{"n_layer": 9, "d_model": 640, "n_head": 10, "n_kv_head": 5, "head_dim": 64, "d_mlp": 1728, "vocab_size": 20486, "activation": "swiglu", "norm": "rmsnorm", "norm_place": "pre", "norm_eps": 1e-05, "positions": "rope", "rope_base": 10000.0, "rope_fraction": 1.0, "qk_norm": true, "attn_scale": 0.125, "bias": "none", "tie_embeddings": false, "parallel_block": false, "extras": ["capped logits"], "init": "uniform", "init_std_qkv": 0.0317, "init_std_o": 0.0, "init_std_up": 0.0317, "init_std_down": 0.0, "optimizer": "muon_variant", "lr": 0.00193, "lr_mult_o": 0.879, "lr_mult_down": 3.0, "beta1": 0.93, "lr_head": 0.019, "warmup_steps": 0, "schedule": "wsd", "decay_fraction": 0.845, "decay_shape": "linear", "final_lr_fraction": 0.0, "batch_tokens": [65536, 131072, 196608], "seq_len": 2048, "doc_mask": true, "train_tokens": 879700000, "steps": 6874, "dataset": "wikipedia_en"}
MLP neurons of a small language model. Each row is named by its layer, matrix (gate and up: input weights) and neuron, and shows model dimensions 48-175. Each number is 50 + 12 x the weight over its row's rms, rounded and kept within 0 to 99. A neuron's up and down rows have the sign that makes its largest values positive.
A block is one neuron, or neurons of one layer that tend to fire together. After each block is what it responds to, as a language model described it from the Wikipedia text at the highest values.

L2.gate366:60 46 56 53 73 49 41 47 54 48 57 45 44 64 59 44 54 65 60 73 73 55 39 36 44 61 60 38 47 56 40 39 53 43 76 66 66 61 34 53 55 63 53 38 31 33 58 52 41 60 51 60 35 46 48 47 65 36 44 66 53 47 53 83 52 35 55 37 61 61 31 52 53 45 57 62 58 61 33 68 48 57 38 35 62 59 33 56 52 56 31 44 49 48 49 36 53 64 39 52 43 36 52 55 53 39 47 43 52 47 43 61 36 58 59 35 34 48 61 53 47 55 59 32 48 49 51 55
L2.up366:46 51 67 50 42 36 54 62 53 43 68 54 54 62 47 51 39 46 61 62 60 49 61 55 50 44 45 50 55 48 63 44 15 30 33 54 31 68 39 22 32 65 46 46 36 40 59 68 55 55 54 46 62 21 30 25 28 40 44 57 51 40 35 51 70 56 57 41 48 56 59 41 57 69 61 43 60 48 62 56 71 68 48 46 38 55 65 63 50 41 56 43 40 35 52 39 60 59 55 57 38 62 44 46 43 31 48 57 58 51 63 46 53 59 41 41 28 45 50 23 72 59 57 56 39 54 56 50
L2.gate600:58 45 49 45 66 44 60 30 65 69 31 41 60 54 44 51 50 46 65 19 57 52 57 40 42 54 46 53 66 60 65 61 54 52 58 61 37 56 43 38 33 47 40 60 76 49 38 34 49 55 47 46 85 54 28 42 63 31 44 34 47 46 44 47 46 44 55 38 47 55 64 33 58 66 30 51 57 36 29 12 41 63 74 50 38 55 39 57 46 58 75 56 55 59 53 38 36 49 41 52 48 57 48 32 24 38 30 54 54 62 59 41 40 41 48 58 50 53 49 54 31 56 49 30 55 55 45 43
L2.up600:49 60 43 67 47 48 67 48 50 48 39 40 43 46 21 55 47 37 55 55 51 60 60 48 54 40 59 73 51 28 52 25 43 55 54 68 22 51 39 48 41 50 33 56 47 36 56 68 46 67 43 62 73 50 45 48 54 28 46 31 67 32 58 44 52 59 58 51 44 51 78 34 62 56 38 62 59 57 27 56 50 47 69 58 61 61 75 63 70 51 49 51 65 39 43 51 40 44 35 74 59 69 50 60 43 63 22 53 60 35 52 53 60 31 41 48 42 48 29 52 54 55 42 32 47 38 44 55
L2.gate1523:64 42 46 54 28 51 47 71 50 49 15 42 32 52 43 50 52 57 38 60 28 46 44 70 49 56 52 68 55 42 47 59 48 45 37 52 51 55 28 54 46 52 36 58 29 36 37 39 26 45 60 55 63 33 61 56 68 50 53 35 57 25 51 43 29 52 46 50 51 47 70 47 55 46 51 41 61 60 44 60 63 62 73 58 51 43 48 47 64 55 43 56 56 46 65 63 47 39 37 34 54 18 28 37 54 47 52 50 49 58 49 41 12 52 65 46 51 45 37 52 29 53 63 68 45 63 36 53
L2.up1523:60 44 45 30 44 58 47 47 66 49 49 38 44 60 61 50 42 49 44 62 25 42 55 48 47 61 47 52 60 47 34 33 50 35 24 82 49 43 55 25 38 36 43 40 44 06 43 44 47 47 25 38 58 51 57 47 52 47 79 42 77 42 50 68 50 63 37 53 63 47 67 61 56 52 40 48 47 46 56 58 44 70 52 58 53 30 53 43 48 52 61 68 39 47 56 26 49 38 59 41 55 30 58 56 61 59 43 51 63 57 31 44 56 44 69 37 61 54 39 68 37 49 56 47 68 48 17 63
L2.gate1666:46 56 56 43 51 61 51 35 64 52 51 63 29 38 31 18 56 45 60 35 47 58 49 31 47 44 74 63 42 44 47 54 60 37 38 50 64 53 70 58 37 30 67 86 57 48 27 48 49 46 40 38 70 37 59 45 64 55 41 20 66 58 35 39 51 48 43 34 30 35 31 43 53 64 43 55 45 40 40 59 37 48 62 40 60 51 48 48 49 73 48 34 40 63 59 59 38 57 37 37 37 65 58 59 47 55 49 27 44 44 53 52 39 46 54 37 41 37 58 61 39 33 71 32 40 53 36 43
L2.up1666:31 51 68 38 52 44 61 49 78 35 49 31 51 59 22 52 44 76 45 57 42 36 64 49 58 37 43 69 45 50 76 47 59 34 56 69 38 64 29 50 58 46 71 48 51 42 46 70 62 63 58 35 46 26 40 46 34 21 40 47 62 47 47 53 72 65 44 52 41 67 53 64 54 71 46 37 44 58 35 67 46 25 54 73 40 50 48 48 48 46 40 40 42 34 68 54 72 34 44 61 21 60 48 31 35 62 52 45 35 45 41 45 37 24 49 39 60 39 50 41 48 50 66 33 49 64 23 30
Hyphens and en dashes joining two words, names or numbers into a compound or range, such as Cardston-Taber, Jumbo–Visma, 1928–2014.

L3.gate766:46 49 70 59 38 59 47 55 33 63 37 39 31 48 50 57 50 42 42 49 67 81 39 29 60 36 53 52 58 60 61 41 59 53 62 42 34 27 63 54 68 44 47 65 44 49 38 47 63 54 55 38 32 41 66 39 44 45 53 51 41 40 55 47 60 52 32 38 41 44 50 43 56 56 41 59 28 60 65 55 53 47 33 58 52 43 52 67 51 49 54 35 38 70 30 47 53 62 45 53 47 60 47 58 30 54 54 50 50 32 56 57 61 43 36 65 54 50 39 74 45 57 45 51 51 30 64 46
L3.up766:30 63 49 36 55 51 40 35 60 46 36 36 38 53 42 64 72 58 60 42 71 36 71 51 42 56 45 51 54 55 49 48 60 36 27 72 46 26 61 34 59 50 38 64 59 78 56 39 46 39 44 38 53 33 46 55 50 38 37 49 53 69 56 62 49 40 37 58 71 73 42 52 51 55 54 30 41 41 42 52 41 52 67 59 36 39 54 44 32 41 75 46 58 58 32 43 25 46 43 71 39 54 43 53 52 51 30 37 64 49 25 61 45 26 62 54 48 66 64 47 40 44 61 27 45 34 38 42
Mid-word or word-initial "v" pieces like rendez-v-ous, cur-v-ature, V-ranje, Ered-iv-isie, plus en dashes in season ranges such as 2002–03.

L3.gate1040:67 54 36 39 46 43 42 47 53 52 78 51 16 35 39 61 50 42 53 52 55 21 62 41 37 47 64 62 38 38 35 57 50 50 46 35 46 39 55 42 39 55 51 51 54 64 71 64 51 46 51 46 52 45 29 49 54 49 35 42 56 43 33 41 67 55 61 43 56 61 40 53 40 63 40 40 60 36 35 49 58 38 47 47 46 72 52 43 70 39 52 57 38 48 66 41 38 55 52 69 52 26 69 19 50 27 33 47 64 71 39 56 44 45 42 38 56 62 60 56 22 42 62 43 68 31 37 25
L3.up1040:52 56 51 58 46 58 35 52 33 72 44 44 78 51 47 46 38 38 69 34 26 48 45 53 44 31 39 59 32 45 64 62 44 53 46 60 42 35 55 53 52 50 43 43 50 36 55 52 69 49 46 40 26 65 67 50 39 35 57 46 57 43 67 54 39 61 42 33 66 45 49 28 54 50 49 42 50 51 51 42 51 35 36 53 54 50 50 59 35 52 57 46 30 59 41 39 30 62 67 46 68 61 43 59 46 62 65 70 39 54 56 49 72 50 79 50 17 45 48 61 51 46 54 64 64 60 56 53
Hyphens and en dashes inside compounds, codes and ranges, such as scores (W 23–12), model numbers (ZIF-122, 767-35DER), hyphenated names (Finstad-Knizhnik).

L4.gate125:52 42 57 41 34 47 40 56 23 62 53 75 47 48 40 53 42 25 48 66 59 33 44 43 45 56 44 47 53 45 45 48 38 58 57 34 65 72 29 55 62 48 51 56 35 45 26 27 59 30 72 43 37 41 69 55 47 49 31 55 56 57 71 70 51 42 60 33 52 61 45 31 63 52 66 49 42 51 49 48 60 26 52 27 75 67 47 25 50 42 43 43 46 56 59 55 55 46 64 51 64 53 32 43 47 34 39 60 64 55 45 49 62 58 51 44 45 65 50 51 67 29 40 54 31 37 27 61
L4.up125:62 54 48 58 57 49 73 44 57 56 62 47 56 74 32 28 41 52 50 45 53 72 42 41 52 55 47 56 33 69 47 43 41 39 29 56 66 38 69 28 84 45 58 45 41 67 55 46 60 45 54 58 44 50 56 25 42 51 61 34 34 66 37 54 56 55 49 45 59 72 48 52 70 38 55 46 53 56 44 51 52 62 56 40 47 32 62 51 33 46 30 38 77 67 71 56 48 51 64 58 68 48 34 42 32 49 74 47 54 71 44 44 50 32 50 34 61 71 31 39 50 38 37 33 54 60 42 55
L4.gate349:55 43 72 39 70 58 48 39 44 47 48 41 41 33 58 53 67 29 59 42 25 69 37 31 48 46 30 41 56 59 69 22 35 41 46 64 56 46 32 53 56 27 49 44 45 52 49 43 66 79 53 48 62 49 40 52 59 44 45 38 55 56 43 49 38 38 55 68 46 61 13 54 37 38 60 47 63 57 41 57 68 49 38 56 58 42 42 52 46 44 46 32 48 62 25 74 52 45 51 51 64 59 46 60 44 47 41 63 48 59 56 32 57 49 53 15 54 69 31 36 42 53 54 37 34 21 60 40
L4.up349:55 45 25 59 43 29 74 53 44 81 61 47 58 53 49 60 37 63 36 54 67 50 51 33 47 54 44 47 52 46 50 29 60 66 75 59 37 40 47 38 51 31 36 48 63 42 51 64 37 21 34 61 55 57 58 31 54 56 61 49 46 58 65 64 36 55 31 58 35 39 48 35 36 55 59 52 62 53 54 36 44 44 63 44 38 50 39 47 37 71 69 67 49 51 41 48 51 60 49 53 26 32 44 53 57 34 67 42 53 64 39 76 42 57 33 55 45 66 60 44 55 41 43 54 69 42 42 61
L4.gate503:45 46 49 45 59 51 68 58 49 53 60 62 33 53 39 57 48 54 44 44 30 54 39 71 60 27 77 54 51 51 33 33 71 57 41 33 71 47 40 41 51 62 42 52 60 56 56 57 36 55 55 60 53 57 71 49 42 41 35 56 62 68 66 41 38 52 44 66 58 28 36 29 45 37 41 66 29 44 39 56 63 63 53 54 62 24 33 54 43 51 60 56 52 52 64 48 49 38 44 50 55 45 51 50 51 63 69 48 48 27 54 40 58 53 44 49 54 52 58 58 47 44 23 47 48 49 65 49
L4.up503:46 55 57 48 57 47 45 66 53 36 47 36 51 48 59 54 59 52 33 42 44 39 61 54 68 41 38 38 44 49 51 51 32 46 39 58 43 63 39 56 47 46 29 49 60 54 45 25 50 43 51 44 52 35 58 72 44 41 52 70 39 58 28 41 40 36 42 28 39 43 46 38 34 71 52 53 19 47 32 53 64 55 32 70 64 48 64 26 68 56 40 61 47 39 50 66 61 41 63 41 67 42 48 50 26 60 81 32 56 59 73 42 63 48 58 58 38 74 45 46 31 43 50 38 57 56 67 41
L4.gate1297:03 59 50 46 52 55 54 42 67 60 42 32 66 02 45 42 36 29 59 62 64 44 39 47 52 42 40 45 53 53 45 54 55 49 50 60 51 43 45 49 58 49 34 70 49 47 25 59 49 50 46 39 51 45 48 57 40 43 51 49 61 55 45 43 38 34 27 34 57 57 59 48 43 53 53 43 64 42 46 56 26 64 34 37 44 51 41 56 57 40 63 74 33 56 50 45 45 45 55 53 48 62 49 51 64 41 39 61 65 74 45 53 31 50 51 60 59 45 29 52 37 58 51 42 39 63 55 23
L4.up1297:43 61 31 57 55 50 50 52 47 46 43 61 63 45 74 50 54 53 49 36 49 54 49 62 53 63 21 31 32 75 44 54 52 63 50 35 35 49 53 61 53 60 17 54 55 50 47 68 26 46 37 48 46 43 46 26 35 34 44 53 67 38 63 43 46 43 52 47 55 35 44 47 52 39 41 64 46 37 41 63 57 53 46 58 43 45 58 50 33 38 63 46 48 62 43 55 48 23 41 47 79 37 45 79 36 50 38 47 41 57 29 53 64 48 59 49 60 62 26 36 56 55 63 54 26 56 48 49
The S in "U.S." and other tokens ending a place or country name, often before a period or comma, such as Massachusetts, U.S. or Westport, CT.

L2.gate370:39 65 56 36 36 51 59 38 47 65 70 69 49 26 56 86 46 58 53 44 44 58 66 40 50 65 37 73 41 54 29 55 52 31 45 80 43 53 47 51 46 33 48 56 24 69 54 22 67 43 30 57 47 57 21 36 46 62 44 36 45 51 79 61 66 42 53 52 47 37 59 63 38 38 43 59 75 43 54 50 63 49 39 57 69 58 62 40 53 38 47 52 46 42 40 32 46 49 37 35 54 62 51 63 50 42 48 45 63 39 51 36 60 50 69 56 36 28 46 42 51 66 62 48 48 71 59 62
L2.up370:23 75 58 77 50 27 44 64 38 35 48 58 33 67 42 72 37 62 29 33 65 43 39 55 49 63 35 52 55 44 50 55 14 44 42 48 32 54 43 40 85 37 52 48 53 54 36 35 57 67 50 60 49 35 55 42 41 47 38 55 48 48 52 42 69 53 53 38 67 68 63 45 33 72 64 50 47 49 48 44 48 49 39 32 51 48 56 36 52 62 49 39 47 68 52 38 38 71 49 33 45 26 54 61 46 31 50 40 71 22 77 72 52 28 61 30 38 64 54 46 71 55 50 42 59 65 49 63
L2.gate669:65 50 46 40 58 45 46 66 55 48 46 37 47 38 40 43 32 58 30 33 48 26 62 29 13 63 68 39 38 46 47 35 51 40 31 55 49 32 81 64 60 51 51 57 50 55 53 59 27 51 60 33 62 53 33 41 54 51 40 34 52 50 48 65 40 37 54 62 54 73 38 60 34 63 44 33 68 41 43 48 59 60 41 67 36 58 54 54 37 73 46 44 44 44 59 40 25 45 55 43 73 56 41 45 53 43 44 57 30 53 40 48 45 33 55 34 47 62 59 35 65 43 46 38 47 59 52 37
L2.up669:62 61 54 76 73 60 46 54 56 30 51 33 43 45 89 47 48 56 49 46 65 20 53 57 58 52 33 54 42 47 46 60 16 44 56 45 27 46 40 41 44 55 52 22 47 49 65 39 43 49 37 50 53 35 40 33 42 50 42 57 43 41 37 39 61 74 53 54 51 48 68 54 44 42 41 38 41 58 58 59 62 56 56 53 53 61 51 61 35 55 55 55 37 47 80 38 67 37 49 55 47 60 54 52 47 57 45 46 52 25 32 42 47 45 45 56 44 50 49 76 41 25 57 48 54 61 50 68
L2.gate1247:32 47 44 36 66 50 52 49 31 56 54 65 44 55 40 50 69 69 28 52 48 59 46 63 42 41 56 44 43 52 49 48 47 65 40 46 43 39 61 53 56 43 51 51 53 76 54 67 45 38 63 74 49 48 50 22 48 45 40 58 47 55 67 46 61 55 42 34 48 43 58 32 65 70 37 43 37 56 46 50 35 74 47 47 43 87 37 53 44 69 41 57 45 43 13 38 41 54 45 34 74 38 56 60 45 50 64 68 55 34 57 55 62 58 40 55 47 50 41 50 57 35 55 49 54 59 33 55
L2.up1247:33 35 40 43 65 32 45 30 73 38 55 82 35 50 38 61 59 37 51 34 46 79 65 47 50 46 56 68 48 61 33 63 39 73 57 55 65 56 49 43 55 50 54 52 50 62 42 26 33 57 66 60 43 21 61 38 41 45 66 52 56 53 44 36 41 34 49 59 62 65 48 43 46 47 54 47 43 55 50 38 46 50 48 42 57 66 36 53 36 32 72 73 55 43 24 48 60 51 48 53 35 68 47 46 51 64 45 33 43 60 63 67 49 67 52 44 47 29 75 48 42 50 70 55 47 29 59 42
L2.gate1684:67 15 61 16 28 67 41 35 42 53 59 67 48 51 34 74 48 50 36 56 74 50 52 63 62 75 36 43 67 57 45 31 54 29 37 76 40 32 54 57 39 26 51 45 71 54 52 37 51 56 38 44 40 59 46 30 60 56 56 48 74 52 64 40 44 44 43 68 54 39 57 54 60 62 33 40 21 72 61 48 56 41 74 43 60 70 66 56 35 47 57 54 63 42 44 39 42 60 33 57 66 47 47 46 54 48 47 55 64 52 51 42 36 62 65 67 63 74 44 54 78 50 53 52 60 50 53 27
L2.up1684:39 64 48 69 38 38 48 50 49 55 18 84 49 39 53 45 61 30 42 39 32 41 46 67 45 45 45 53 63 43 40 44 47 52 49 49 78 54 38 40 44 49 65 50 45 49 40 63 48 39 39 40 39 28 65 66 41 52 43 43 61 33 62 63 59 61 78 71 46 26 44 62 50 33 61 37 74 44 65 44 48 63 69 36 45 77 47 32 65 63 48 46 39 44 35 47 58 27 42 36 47 55 44 66 64 40 51 41 60 55 49 58 26 49 50 59 30 63 64 46 60 72 99 50 56 41 57 68
Second or third subword piece inside a word, often after a hyphen, capital, or period, such as D-iv-ide, und-iv-ided, U.S., high-s-choolers.

L4.gate252:56 57 43 43 47 59 22 48 66 47 74 51 64 40 37 72 28 35 53 42 32 24 45 46 50 26 57 29 34 48 55 50 46 35 53 60 25 60 44 42 62 41 27 59 50 38 47 39 69 55 40 49 65 42 60 67 53 62 52 30 39 53 45 54 34 50 57 66 46 78 47 50 44 56 46 36 63 53 44 45 52 52 54 53 53 59 55 26 68 68 61 39 50 51 45 67 64 42 15 55 57 63 58 35 53 56 67 61 53 63 73 45 68 43 51 37 43 38 40 44 57 50 52 39 62 57 34 40
L4.up252:48 29 50 37 54 76 46 44 49 60 62 31 66 46 43 55 49 40 62 52 66 38 33 22 46 28 55 40 43 52 68 56 69 49 44 48 34 52 63 36 42 57 46 54 54 52 43 21 63 77 33 54 44 56 44 57 37 44 62 45 80 48 58 48 62 55 61 47 56 62 50 58 40 53 53 66 28 52 37 60 57 42 44 65 39 52 51 47 42 48 48 31 84 62 55 61 42 52 32 45 58 62 57 50 35 74 51 51 47 32 61 72 55 43 42 41 49 49 78 17 29 50 45 50 51 53 34 56
L4.gate474:46 43 67 47 58 63 47 45 50 85 45 71 39 35 34 44 33 41 52 51 51 50 53 49 55 40 57 55 51 60 36 63 41 42 34 57 68 43 57 31 49 46 22 37 44 75 59 33 60 64 50 51 59 53 68 33 50 40 69 49 61 32 37 46 59 54 58 57 52 52 48 40 46 44 50 66 35 53 48 58 61 41 50 52 34 65 46 69 53 52 39 58 34 60 59 40 47 46 31 50 60 38 63 35 69 50 51 65 87 54 54 70 81 61 45 45 55 32 38 47 54 36 52 25 61 41 53 33
L4.up474:51 55 56 41 49 62 39 42 73 63 51 70 42 38 45 42 55 35 47 50 53 41 48 40 49 39 43 62 57 37 57 32 37 35 79 30 69 45 67 27 49 49 44 70 54 68 47 38 42 56 54 47 51 45 51 56 44 31 54 50 57 56 59 50 61 53 75 50 62 28 43 45 55 39 61 68 51 46 43 50 54 45 43 39 50 48 60 59 46 60 46 40 53 54 62 40 32 52 50 49 49 46 43 55 26 46 43 65 46 40 59 46 49 57 65 54 57 53 54 60 32 51 44 52 58 45 42 52
L4.gate575:54 59 61 43 59 39 58 46 41 65 52 64 37 43 45 61 57 38 46 46 32 48 55 34 46 74 54 49 41 62 58 55 46 38 44 44 67 58 35 43 43 55 55 65 44 37 35 55 43 61 34 58 41 54 51 65 60 59 23 24 66 51 40 39 56 40 61 65 61 54 39 50 60 53 49 36 50 45 35 46 44 47 43 38 72 63 38 49 39 53 67 47 71 46 68 58 62 43 61 34 55 57 42 32 43 47 61 60 62 42 49 31 54 51 67 25 64 44 53 55 64 40 52 42 45 56 45 44
L4.up575:84 60 53 25 62 54 63 44 27 47 47 68 69 53 76 31 66 62 60 55 54 51 55 45 56 48 62 52 44 77 54 47 55 33 55 53 47 74 53 38 50 29 38 52 46 59 31 51 57 78 44 42 53 57 72 44 52 50 23 48 70 35 52 54 64 37 54 62 30 59 37 52 41 41 39 55 59 46 76 42 59 54 50 50 53 57 39 57 48 40 76 76 70 57 44 44 49 56 37 48 33 43 52 53 59 53 69 57 63 34 36 59 52 52 30 47 57 49 74 49 63 45 50 17 27 46 60 45
L4.gate1677:62 52 58 68 38 43 51 53 53 37 52 75 63 45 46 51 68 55 38 36 47 55 53 45 58 63 55 47 29 43 39 50 55 30 66 38 79 63 39 62 81 61 20 39 49 66 74 49 55 50 46 55 38 62 44 56 45 59 61 33 42 69 52 58 48 35 26 56 42 47 45 67 76 66 60 30 51 48 40 40 44 61 41 60 53 57 73 72 32 38 45 50 33 35 48 65 81 49 75 47 44 35 79 32 54 63 20 49 64 60 56 47 47 57 56 54 46 84 55 51 33 51 48 50 50 28 52 63
L4.up1677:47 48 56 77 40 44 43 64 67 57 43 60 44 62 38 53 33 58 43 63 62 57 36 37 71 47 34 35 20 52 59 38 47 41 51 84 37 68 35 47 57 50 50 49 60 59 39 64 37 46 47 41 64 44 40 54 59 86 58 32 60 44 62 54 53 42 63 48 42 47 38 55 72 53 52 36 58 40 64 36 35 38 29 59 26 60 67 45 27 57 20 29 58 71 55 47 55 24 57 60 49 40 52 70 63 86 43 46 54 58 35 54 54 61 55 66 43 49 44 61 31 56 44 47 49 65 51 46
Fires on en dashes and hyphens inside compounds, such as tennis scores (3–6, 2–6), hyphenated names (Bagnères-de-Luchon) and follow-up, plus inner pieces of rare words (fl-ir-ted, stel-ae).